Weights of a small transformer language model: vocabulary 4096, 133M tokens.
MLP neurons of a small language model. Each row is named by its layer, matrix (down: output weights) and neuron, and shows model dimensions 0-127. Each number is 50 + 15 x the weight over its row's rms, rounded and kept within 0 to 99.
A block is one neuron, or neurons of one layer that tend to fire together. Before each block is what it responds to, as a language model described it from the Wikipedia text at the highest values.

Description: Acronym letters, word continuations. Capital letters inside parenthetical acronyms such as SPCX, CO, SCIDR, PYD, also early word pieces of proper names (Co-ach, Mass-achusetts, East Co-ast).
L3.down206:59 49 80 53 41 45 67 72 54 59 39 33 72 64 38 51 39 41 33 52 25 60 55 70 32 70 47 57 69 36 46 29 61 41 59 65 49 34 46 52 53 53 54 43 59 38 02 59 48 68 53 40 68 44 30 62 43 34 35 56 45 94 23 37 34 58 66 52 52 61 70 43 45 26 49 46 67 59 59 50 33 39 15 74 36 43 32 21 33 37 53 93 47 59 68 42 65 30 73 38 39 37 31 39 46 37 73 53 30 25 42 38 31 36 06 48 35 50 79 53 48 79 53 42 29 63 69 44
L3.down524:50 64 64 47 57 51 47 61 84 71 42 32 26 52 57 13 75 13 40 39 51 42 42 63 47 56 63 49 35 50 70 53 40 29 59 60 29 61 70 41 47 69 62 69 47 66 28 40 70 62 94 45 61 72 69 44 71 24 50 67 48 54 58 70 39 33 87 30 51 58 50 52 46 35 37 54 44 61 58 13 47 48 70 75 59 39 72 54 25 74 47 59 46 57 37 44 72 31 48 39 64 49 53 59 49 44 41 48 27 64 44 36 51 81 23 47 44 36 38 54 24 60 38 32 38 53 48 41
L3.down621:35 49 45 46 20 16 58 63 45 42 75 41 34 23 34 46 62 59 41 45 53 61 37 58 63 35 61 71 56 56 66 27 46 55 59 57 49 49 51 62 43 43 48 39 69 57 54 48 52 78 64 67 42 45 48 35 34 44 31 48 66 66 56 37 48 43 35 52 40 48 32 44 33 49 47 51 28 41 33 40 51 31 27 41 48 64 97 50 10 49 46 38 55 51 54 79 71 55 27 63 63 68 61 37 35 53 26 37 57 36 58 51 63 38 74 62 64 42 33 70 32 64 26 52 41 53 54 62
L3.down753:57 40 85 13 23 66 49 35 74 68 52 45 58 63 43 47 59 54 54 39 52 57 38 46 69 36 56 25 19 32 37 63 37 72 54 43 59 60 38 55 48 64 42 37 35 61 43 49 46 40 59 51 56 50 71 37 51 39 51 59 44 28 39 47 18 67 67 33 47 89 47 51 67 64 47 57 56 51 68 37 72 35 46 84 63 33 24 29 35 42 62 67 26 51 69 49 74 40 50 43 69 29 17 74 58 38 46 56 54 62 54 53 55 36 32 48 32 62 22 54 59 61 49 35 75 52 72 69

Description: Year digits in dates. Final digit or last token of a year in running text or tables, e.g. 190|7, 186|3, 2013, and ordinal endings like 16|th century.
L5.down15:33 49 38 39 58 37 36 59 45 60 44 39 38 52 73 23 48 50 34 50 33 51 34 62 47 43 77 38 68 74 53 49 55 90 73 38 57 37 42 42 57 61 29 70 75 63 42 36 44 39 72 35 36 48 50 41 60 35 58 41 32 81 76 37 62 46 56 49 57 38 67 43 46 54 42 54 68 50 62 48 51 80 57 72 64 29 49 63 31 52 15 50 81 49 65 53 62 51 51 29 51 33 77 81 25 53 51 53 56 71 52 50 52 35 45 64 77 61 52 55 56 47 43 59 34 68 51 52
L5.down105:26 10 46 48 39 69 63 52 51 79 57 58 64 53 64 45 68 53 42 59 38 38 48 74 62 80 40 39 57 42 37 47 54 38 54 67 60 29 41 63 63 71 51 59 35 57 36 25 56 60 58 48 61 46 54 23 06 74 54 58 30 36 43 44 39 61 55 42 60 49 36 48 67 59 43 41 64 40 41 62 43 68 47 48 54 65 66 46 59 71 34 36 65 46 38 46 39 47 09 36 47 52 52 57 79 52 42 74 76 41 56 37 53 47 49 58 52 67 60 89 48 22 36 50 54 54 55 43
L5.down112:52 60 54 81 61 56 51 46 63 38 85 61 73 68 49 50 60 28 24 34 37 57 44 49 47 46 52 39 30 65 42 41 66 55 46 41 53 56 60 64 60 26 20 17 60 41 46 60 44 74 70 44 14 57 33 60 29 59 42 52 56 52 31 44 56 29 48 47 23 44 59 43 45 45 38 66 30 65 25 42 43 62 41 36 52 54 61 28 47 37 47 34 69 45 76 41 54 51 77 39 44 49 53 54 45 74 59 28 53 67 37 42 52 68 42 61 68 17 71 45 47 36 35 39 81 45 70 56
L5.down135:45 42 29 38 65 60 45 66 69 36 16 53 55 54 72 61 48 37 42 35 49 30 36 56 54 78 64 56 53 64 45 28 81 61 53 57 28 50 77 74 45 59 42 59 30 49 58 42 46 66 27 60 42 55 08 67 32 66 41 50 44 53 50 24 36 48 48 41 34 47 40 68 57 74 48 59 56 35 39 57 53 70 69 48 80 67 55 43 40 27 45 80 54 38 32 69 72 43 49 47 66 41 32 41 62 54 64 35 55 37 65 68 34 63 48 65 20 72 56 21 26 36 71 57 47 38 32 56
L5.down199:26 47 29 46 49 54 65 51 48 60 30 72 24 49 26 36 33 62 70 44 38 57 63 42 44 49 50 35 34 56 38 59 45 35 59 57 81 44 68 31 59 45 46 65 54 32 54 52 51 42 63 59 39 30 23 76 69 41 64 52 49 44 62 58 52 44 56 25 76 60 47 48 54 52 56 15 32 35 56 61 66 50 33 46 41 57 54 48 81 38 34 59 51 60 29 49 32 58 50 54 62 33 98 26 56 58 29 54 35 33 77 68 76 46 45 44 77 43 32 58 43 29 65 26 51 49 72 72
L5.down293:57 45 49 72 47 66 49 34 49 73 59 46 60 35 37 71 37 74 44 59 22 37 53 67 34 66 48 44 47 58 42 68 46 19 34 27 54 87 33 56 53 33 54 42 54 52 49 20 31 40 51 64 78 39 56 70 32 37 44 60 71 41 81 37 39 49 33 41 42 53 44 49 38 41 48 55 64 24 56 59 74 58 31 44 39 40 51 58 49 63 40 59 48 27 51 53 64 45 19 62 77 43 37 55 54 49 50 56 25 55 48 24 51 31 59 46 52 48 55 76 62 51 64 50 34 11 41 50
L5.down323:56 56 38 63 57 87 45 61 52 61 33 74 49 53 24 63 23 36 34 21 68 45 37 76 24 66 58 41 59 50 35 35 68 29 64 41 23 57 55 53 41 75 70 41 28 83 47 47 29 44 51 65 58 29 59 33 41 37 58 50 47 56 54 41 29 59 37 41 75 47 47 71 40 50 56 54 69 30 61 60 27 50 81 58 45 79 41 45 51 40 40 70 48 59 41 51 25 37 50 32 31 36 45 41 55 41 43 72 53 34 75 20 43 43 39 47 55 49 19 41 49 46 48 44 45 46 40 35
L5.down356:67 37 41 07 59 48 55 40 49 48 61 57 54 75 43 52 47 50 16 39 33 51 62 43 30 62 41 35 34 50 19 48 29 43 30 46 44 77 35 48 68 38 69 38 46 49 09 62 49 20 44 40 54 48 47 54 57 45 45 68 22 46 44 50 51 66 46 63 28 16 68 51 50 39 51 41 40 37 31 41 54 46 67 79 31 53 32 42 63 68 63 78 52 45 65 46 48 56 68 58 67 57 62 51 42 53 33 58 78 19 24 52 64 57 60 41 65 48 59 38 55 71 44 51 39 50 61 78
L5.down365:76 63 32 64 73 61 39 43 26 53 23 71 45 33 40 54 23 34 35 16 56 31 47 44 30 57 74 54 58 47 37 52 52 51 52 63 42 42 44 46 29 51 04 50 44 53 31 51 47 54 73 61 57 52 54 27 65 64 54 65 42 39 37 79 41 43 45 16 36 45 58 60 33 60 32 64 41 48 37 56 58 47 48 80 38 32 41 54 62 46 57 71 49 59 35 32 41 39 47 49 67 47 57 65 48 40 41 54 31 47 53 43 28 43 56 41 51 39 37 65 88 54 51 45 45 65 48 54
L5.down417:73 82 61 54 18 65 54 52 62 45 58 46 47 54 29 66 30 48 63 41 67 56 40 41 44 45 42 51 66 67 45 08 61 47 52 55 59 67 60 60 71 78 29 51 36 55 51 47 39 35 41 24 51 36 36 55 16 64 56 51 59 57 23 42 66 52 55 27 53 55 35 40 36 23 51 54 48 50 58 60 53 58 44 52 43 66 40 28 47 57 71 61 54 48 46 41 33 62 53 46 60 50 37 55 29 39 38 70 55 24 42 51 43 54 52 58 56 66 36 68 50 31 80 34 41 43 59 63
L5.down477:58 52 50 59 52 59 67 45 89 51 39 56 60 36 20 27 27 60 35 46 62 35 32 34 48 29 45 47 53 71 54 21 49 77 61 45 47 71 52 52 69 49 54 47 69 24 39 54 74 41 53 67 78 32 58 48 44 49 78 18 56 48 58 32 50 43 45 78 55 37 62 56 63 46 16 47 47 32 75 45 52 50 43 91 63 21 44 78 45 37 49 54 42 31 59 44 58 49 45 35 46 37 65 49 47 62 35 53 56 81 28 57 77 53 36 14 49 70 55 49 40 54 48 47 38 75 65 55
L5.down595:41 30 55 51 55 46 46 54 39 38 50 53 68 48 48 37 18 61 21 49 55 62 43 54 62 82 43 46 52 30 63 55 60 47 50 39 52 54 59 76 45 75 26 55 25 32 40 67 24 43 64 36 50 49 39 43 17 35 43 45 51 30 48 24 40 37 65 54 40 72 58 53 52 51 69 55 72 32 48 25 71 48 61 48 60 35 51 44 56 59 46 52 32 69 55 41 56 44 44 47 38 34 57 52 34 64 65 40 72 52 62 44 62 33 36 50 55 62 53 56 29 44 60 48 69 51 23 51
L5.down620:38 39 43 65 59 78 58 65 76 51 59 48 72 40 53 47 78 32 41 29 27 27 63 63 24 60 20 37 39 53 36 18 64 73 61 48 38 63 44 42 46 79 14 38 62 61 38 37 47 32 77 49 63 50 39 62 22 46 64 67 41 83 58 32 51 86 49 47 45 53 42 46 43 53 47 26 42 35 74 62 51 60 38 50 17 73 54 53 59 65 24 34 70 41 54 44 51 36 39 44 57 40 76 58 46 46 69 74 36 47 38 29 72 55 28 51 56 32 39 50 53 62 41 65 61 67 56 70
L5.down693:68 85 58 44 52 61 73 28 39 45 67 50 64 41 46 47 69 52 46 35 64 31 49 63 34 98 36 49 51 42 58 48 40 41 60 60 59 47 25 73 29 57 48 30 31 58 17 47 30 60 45 41 52 46 57 41 42 52 32 54 32 45 45 25 46 34 43 27 51 42 36 82 43 50 30 60 41 49 41 37 51 43 54 69 70 60 29 47 57 47 38 61 57 67 73 31 36 29 55 54 57 52 96 38 58 61 35 44 81 64 68 56 73 64 32 57 58 63 54 72 39 43 57 24 54 53 30 37
L5.down707:67 45 42 49 33 46 65 57 36 38 50 74 33 78 67 35 10 66 35 42 50 50 51 74 26 70 41 28 44 43 66 36 48 48 55 66 42 52 37 53 41 69 62 41 20 67 54 37 27 64 65 57 72 50 37 44 52 20 57 47 33 58 42 47 55 52 71 64 17 92 46 85 59 62 55 47 70 56 59 44 38 53 45 54 50 64 58 46 63 64 44 58 33 46 50 41 49 29 50 49 58 35 53 59 47 54 18 59 60 30 72 55 45 44 69 62 47 72 50 82 50 59 69 26 17 38 37 32
L5.down713:46 39 57 39 30 58 43 53 50 31 44 31 37 26 48 82 78 49 31 40 52 41 45 49 26 43 73 48 60 40 42 47 57 53 70 54 29 35 54 63 39 62 13 43 21 75 45 44 49 31 56 58 24 38 43 37 50 68 71 59 78 69 80 44 34 46 15 74 45 33 57 62 70 47 44 63 66 63 41 57 52 42 39 69 68 48 43 34 34 45 36 58 54 78 55 47 14 46 68 64 69 45 32 47 36 60 60 44 56 32 54 43 62 55 29 67 65 63 48 57 50 63 28 41 33 47 44 58

Description: Mid-acronym capital letters. Later letters inside all-caps acronyms and abbreviations, chiefly the D of "GNIS feature ID", also SQS, DOD, GPS, ZPAV, plus abbreviation periods (Muhl., Hrsg.).
L5.down38:65 56 56 46 66 62 54 60 54 57 61 66 40 51 65 42 46 50 36 36 32 62 38 36 43 55 43 15 46 59 52 70 58 28 44 43 66 42 52 56 62 66 50 57 71 53 46 61 50 42 30 69 43 53 48 58 33 43 55 40 55 54 44 32 36 32 20 43 51 37 48 51 46 56 47 51 55 91 59 55 62 42 67 89 48 23 44 27 49 48 39 49 29 52 57 37 64 54 50 42 72 41 60 46 41 68 47 43 56 34 61 77 20 69 42 43 44 65 34 45 52 48 52 37 49 55 36 56
L5.down251:73 46 44 55 13 49 19 54 40 32 58 70 57 40 58 35 77 26 54 44 18 53 73 51 81 53 46 40 11 46 41 53 87 52 42 35 77 57 36 71 53 71 48 33 14 45 53 40 31 38 22 30 72 38 38 41 44 38 64 51 50 70 65 39 58 48 50 44 35 55 44 33 46 49 52 58 29 75 77 37 58 50 41 74 49 58 98 08 51 73 54 49 72 56 75 49 72 48 47 61 57 67 54 54 61 60 64 49 64 54 48 53 40 70 45 35 69 55 67 42 45 49 39 48 37 54 54 72
L5.down271:69 50 21 51 42 61 32 56 60 32 30 40 47 65 27 24 31 51 51 54 57 60 57 39 60 40 50 69 38 42 81 68 72 29 83 34 42 41 75 55 63 65 28 44 21 51 43 28 54 11 43 41 39 54 37 65 34 26 26 61 39 76 46 55 43 46 70 52 45 26 61 41 50 30 27 43 46 65 68 46 47 50 38 65 70 61 82 55 54 51 51 67 37 59 60 68 61 41 65 85 32 43 55 44 52 44 55 72 70 77 27 32 29 52 39 52 21 58 62 64 62 39 83 55 59 43 62 68
L5.down305:75 53 49 48 64 58 44 32 65 60 65 19 35 56 46 41 48 40 63 67 31 47 45 54 58 48 17 53 50 79 43 54 53 43 69 51 80 59 53 22 62 50 64 43 47 74 41 22 68 44 51 50 54 32 79 62 58 65 42 56 50 36 36 51 63 09 38 30 66 59 45 31 35 64 42 57 44 43 70 54 74 34 57 54 48 71 62 43 99 52 70 40 46 49 59 56 78 48 62 51 51 54 42 52 44 56 40 94 58 43 44 78 29 54 45 53 32 34 52 49 27 38 47 46 36 58 39 84
L5.down327:82 31 30 35 57 45 60 53 39 65 55 55 46 53 31 31 59 34 73 54 64 40 72 30 37 52 60 28 59 65 50 52 50 34 34 62 57 63 55 63 52 55 49 25 61 39 50 42 37 60 28 55 41 55 59 52 53 38 50 77 36 49 54 45 71 40 38 55 45 43 32 50 30 50 68 40 55 45 58 51 88 21 39 69 42 63 57 41 55 57 27 49 53 49 43 44 35 62 57 54 72 53 41 49 45 41 38 54 76 33 53 55 42 42 48 44 79 61 64 46 31 52 32 29 35 66 59 39
L5.down329:25 44 13 57 80 54 60 36 47 40 44 57 67 61 33 51 46 65 55 42 23 44 42 49 63 32 57 63 66 45 21 47 61 39 65 68 44 39 75 59 44 39 58 83 51 28 45 41 48 69 61 39 52 35 33 21 68 37 48 40 62 76 32 48 66 54 54 83 56 54 42 83 53 56 46 57 31 68 21 52 44 65 59 73 41 28 79 47 90 57 32 83 42 54 59 65 57 32 62 51 37 50 32 43 64 18 37 44 49 54 56 27 49 43 44 44 64 38 38 54 48 55 46 60 50 52 35 55
L5.down347:87 71 52 63 51 34 55 44 16 38 74 45 38 62 39 49 37 52 28 68 54 52 68 74 52 67 33 54 58 22 68 62 52 67 48 54 76 23 65 35 59 38 35 57 47 59 52 32 37 47 44 47 37 27 71 76 62 44 46 53 37 57 29 54 39 57 53 62 61 56 39 65 31 73 27 92 47 45 49 50 47 65 52 48 37 40 39 44 63 70 34 47 31 37 89 37 50 53 60 17 29 56 69 29 28 58 77 50 55 39 41 63 51 59 44 70 63 40 43 58 40 44 49 58 31 39 63 47
L5.down441:83 37 64 63 32 50 65 73 48 36 78 58 37 61 52 50 69 32 24 35 43 37 57 55 61 49 53 21 54 54 61 62 64 58 73 62 50 57 55 54 64 83 35 61 43 73 41 53 53 62 45 46 54 73 43 67 47 45 41 28 35 56 88 57 38 43 62 30 48 33 41 31 42 50 57 45 58 53 60 32 54 60 73 49 41 33 28 32 60 57 40 35 47 61 46 45 65 18 19 58 59 29 42 62 62 50 49 67 75 40 77 38 82 77 38 51 37 51 65 46 47 49 67 50 17 52 37 34
L5.down445:70 57 64 55 40 51 52 55 55 44 42 63 42 53 51 31 55 25 17 84 48 34 65 45 75 62 32 85 43 45 58 41 71 52 70 59 29 61 41 55 50 71 27 52 32 37 73 32 41 37 81 21 48 37 46 34 49 44 57 59 63 65 56 60 55 51 42 58 49 63 51 38 55 35 64 56 35 70 75 51 59 52 55 44 59 53 40 18 41 61 69 42 42 74 75 31 53 44 48 46 87 29 38 36 40 82 75 49 66 57 21 41 75 35 24 51 64 27 52 50 32 35 63 45 40 35 36 33
L5.down520:81 60 37 44 55 61 63 60 63 35 66 53 48 47 55 77 53 46 48 38 41 44 35 62 49 51 49 23 40 42 47 86 65 62 50 49 79 32 67 26 58 67 45 43 81 59 67 72 34 47 71 67 56 52 62 59 63 51 48 30 45 47 36 21 33 21 32 53 61 70 43 46 55 41 54 64 52 41 98 46 56 63 61 44 54 62 52 55 48 62 38 69 15 39 74 41 51 32 33 34 64 32 44 38 51 56 58 50 60 43 51 53 28 62 19 75 50 83 37 54 46 30 53 43 45 62 56 65
L5.down532:36 17 50 58 50 41 55 45 48 48 66 74 41 66 45 64 51 38 16 48 65 49 49 34 54 58 43 61 61 34 36 11 69 28 40 57 62 55 42 34 35 49 46 53 16 33 31 57 51 44 46 35 58 69 41 65 62 66 45 60 38 61 42 57 80 40 43 25 53 54 48 28 48 55 39 43 26 58 59 23 51 72 78 69 99 41 33 05 53 34 74 69 26 71 60 44 50 70 63 46 36 38 75 57 58 50 68 40 49 42 33 83 63 77 64 56 70 33 48 40 64 45 37 54 53 79 52 49
L5.down618:57 51 57 84 31 61 48 63 57 57 73 73 47 63 55 55 37 58 55 52 56 58 65 43 67 67 39 27 57 46 61 75 61 29 51 55 57 44 69 43 55 63 41 53 35 67 55 58 49 23 62 48 46 57 51 28 17 48 19 52 34 47 32 33 60 35 43 38 58 40 34 42 62 25 40 35 67 61 37 51 46 34 65 31 61 62 33 47 51 70 44 43 42 52 59 46 60 31 44 41 41 30 47 41 48 69 51 76 33 27 68 45 53 78 31 33 50 69 77 43 66 52 48 65 51 48 59 60
L5.down674:62 66 43 57 68 40 62 66 52 31 37 45 36 61 62 34 46 46 45 45 23 36 45 63 40 37 56 34 74 75 60 47 62 22 64 32 53 50 42 54 25 62 57 14 61 48 51 19 46 33 39 76 51 60 32 47 62 51 36 59 32 80 22 68 59 42 69 56 35 47 43 52 36 82 50 52 46 53 42 62 41 75 51 43 42 55 36 23 52 37 58 54 75 63 64 40 47 59 29 37 33 58 62 36 42 52 61 42 70 69 40 57 70 51 57 45 72 46 54 58 59 36 58 57 92 56 63 47
L5.down735:57 35 39 35 41 65 38 44 38 44 52 68 48 41 69 39 53 54 54 42 74 42 62 61 54 25 10 57 50 41 55 47 77 40 42 51 47 21 62 59 43 47 52 40 55 60 50 39 54 44 47 48 40 80 53 14 39 68 36 63 55 46 46 55 63 43 57 36 33 31 63 53 70 39 31 24 54 24 46 45 10 52 35 42 57 67 67 71 54 73 59 19 63 54 30 29 70 44 69 59 51 58 68 30 59 41 85 45 56 32 55 53 52 78 46 65 61 40 56 26 21 46 77 78 72 56 57 73
L5.down737:72 51 58 27 32 47 53 56 36 51 56 70 40 40 59 48 41 79 40 43 21 70 68 49 56 63 38 43 41 53 36 72 34 38 72 66 63 62 39 85 67 59 26 19 56 43 47 37 48 69 34 57 55 49 34 58 59 42 46 48 46 66 44 33 67 50 44 44 29 51 47 61 60 29 59 42 35 72 38 28 45 60 31 39 47 59 46 36 73 28 62 43 49 79 47 28 47 35 55 66 22 68 77 32 57 40 50 47 57 43 54 58 52 41 55 34 53 50 63 27 47 46 49 62 57 42 50 38
L5.down747:54 56 88 38 56 43 29 79 30 48 41 55 59 54 52 39 58 33 73 56 42 51 57 52 87 62 24 52 53 52 46 14 75 54 26 41 67 53 35 21 28 41 36 75 38 49 24 47 53 62 33 53 48 50 45 57 77 45 61 42 20 70 63 68 66 53 55 41 57 39 77 38 47 50 58 35 20 61 55 28 44 59 43 52 51 52 72 48 13 51 59 58 61 45 53 49 64 61 51 64 78 61 79 43 67 44 59 53 56 51 47 56 53 75 37 46 68 30 64 47 62 61 30 54 59 29 62 35

Description: Year-prefix tokens. First three digits of a four-digit year (199, 201, –202) after in, dates or ranges; also well in as well, closing = of titles.
L4.down270:51 72 69 44 51 58 39 89 77 74 38 65 34 50 52 51 49 22 44 39 63 29 23 53 81 59 40 69 20 67 21 39 55 49 54 31 44 20 57 47 45 33 57 40 48 48 61 51 37 56 33 40 69 75 33 67 21 69 37 50 52 49 31 44 73 47 46 30 25 45 42 34 45 39 59 58 23 59 45 57 77 45 53 32 60 36 52 41 29 61 38 58 39 68 41 50 40 42 67 63 39 65 51 31 58 51 41 46 82 61 58 46 62 51 36 59 70 44 70 47 27 46 46 80 55 62 54 35

Description: Acronym and word-ending pieces. Final letter or word piece that completes an acronym or rare multi-piece word, often before punctuation, e.g. SDLP, MDMA, Harpactorini.
L4.down359:72 37 59 58 36 62 64 44 48 56 70 66 55 80 41 65 51 26 49 54 71 59 45 46 59 74 52 61 56 32 46 75 52 76 66 42 10 40 47 59 55 69 41 52 48 70 61 52 44 61 70 16 53 40 50 86 70 25 52 57 12 53 42 42 50 33 46 46 47 59 30 54 48 42 47 63 47 48 54 40 38 36 76 62 49 63 43 35 56 60 60 59 54 36 63 52 66 56 45 62 37 51 47 63 67 62 58 63 49 55 60 40 46 45 48 68 27 83 32 62 56 35 41 45 49 62 46 43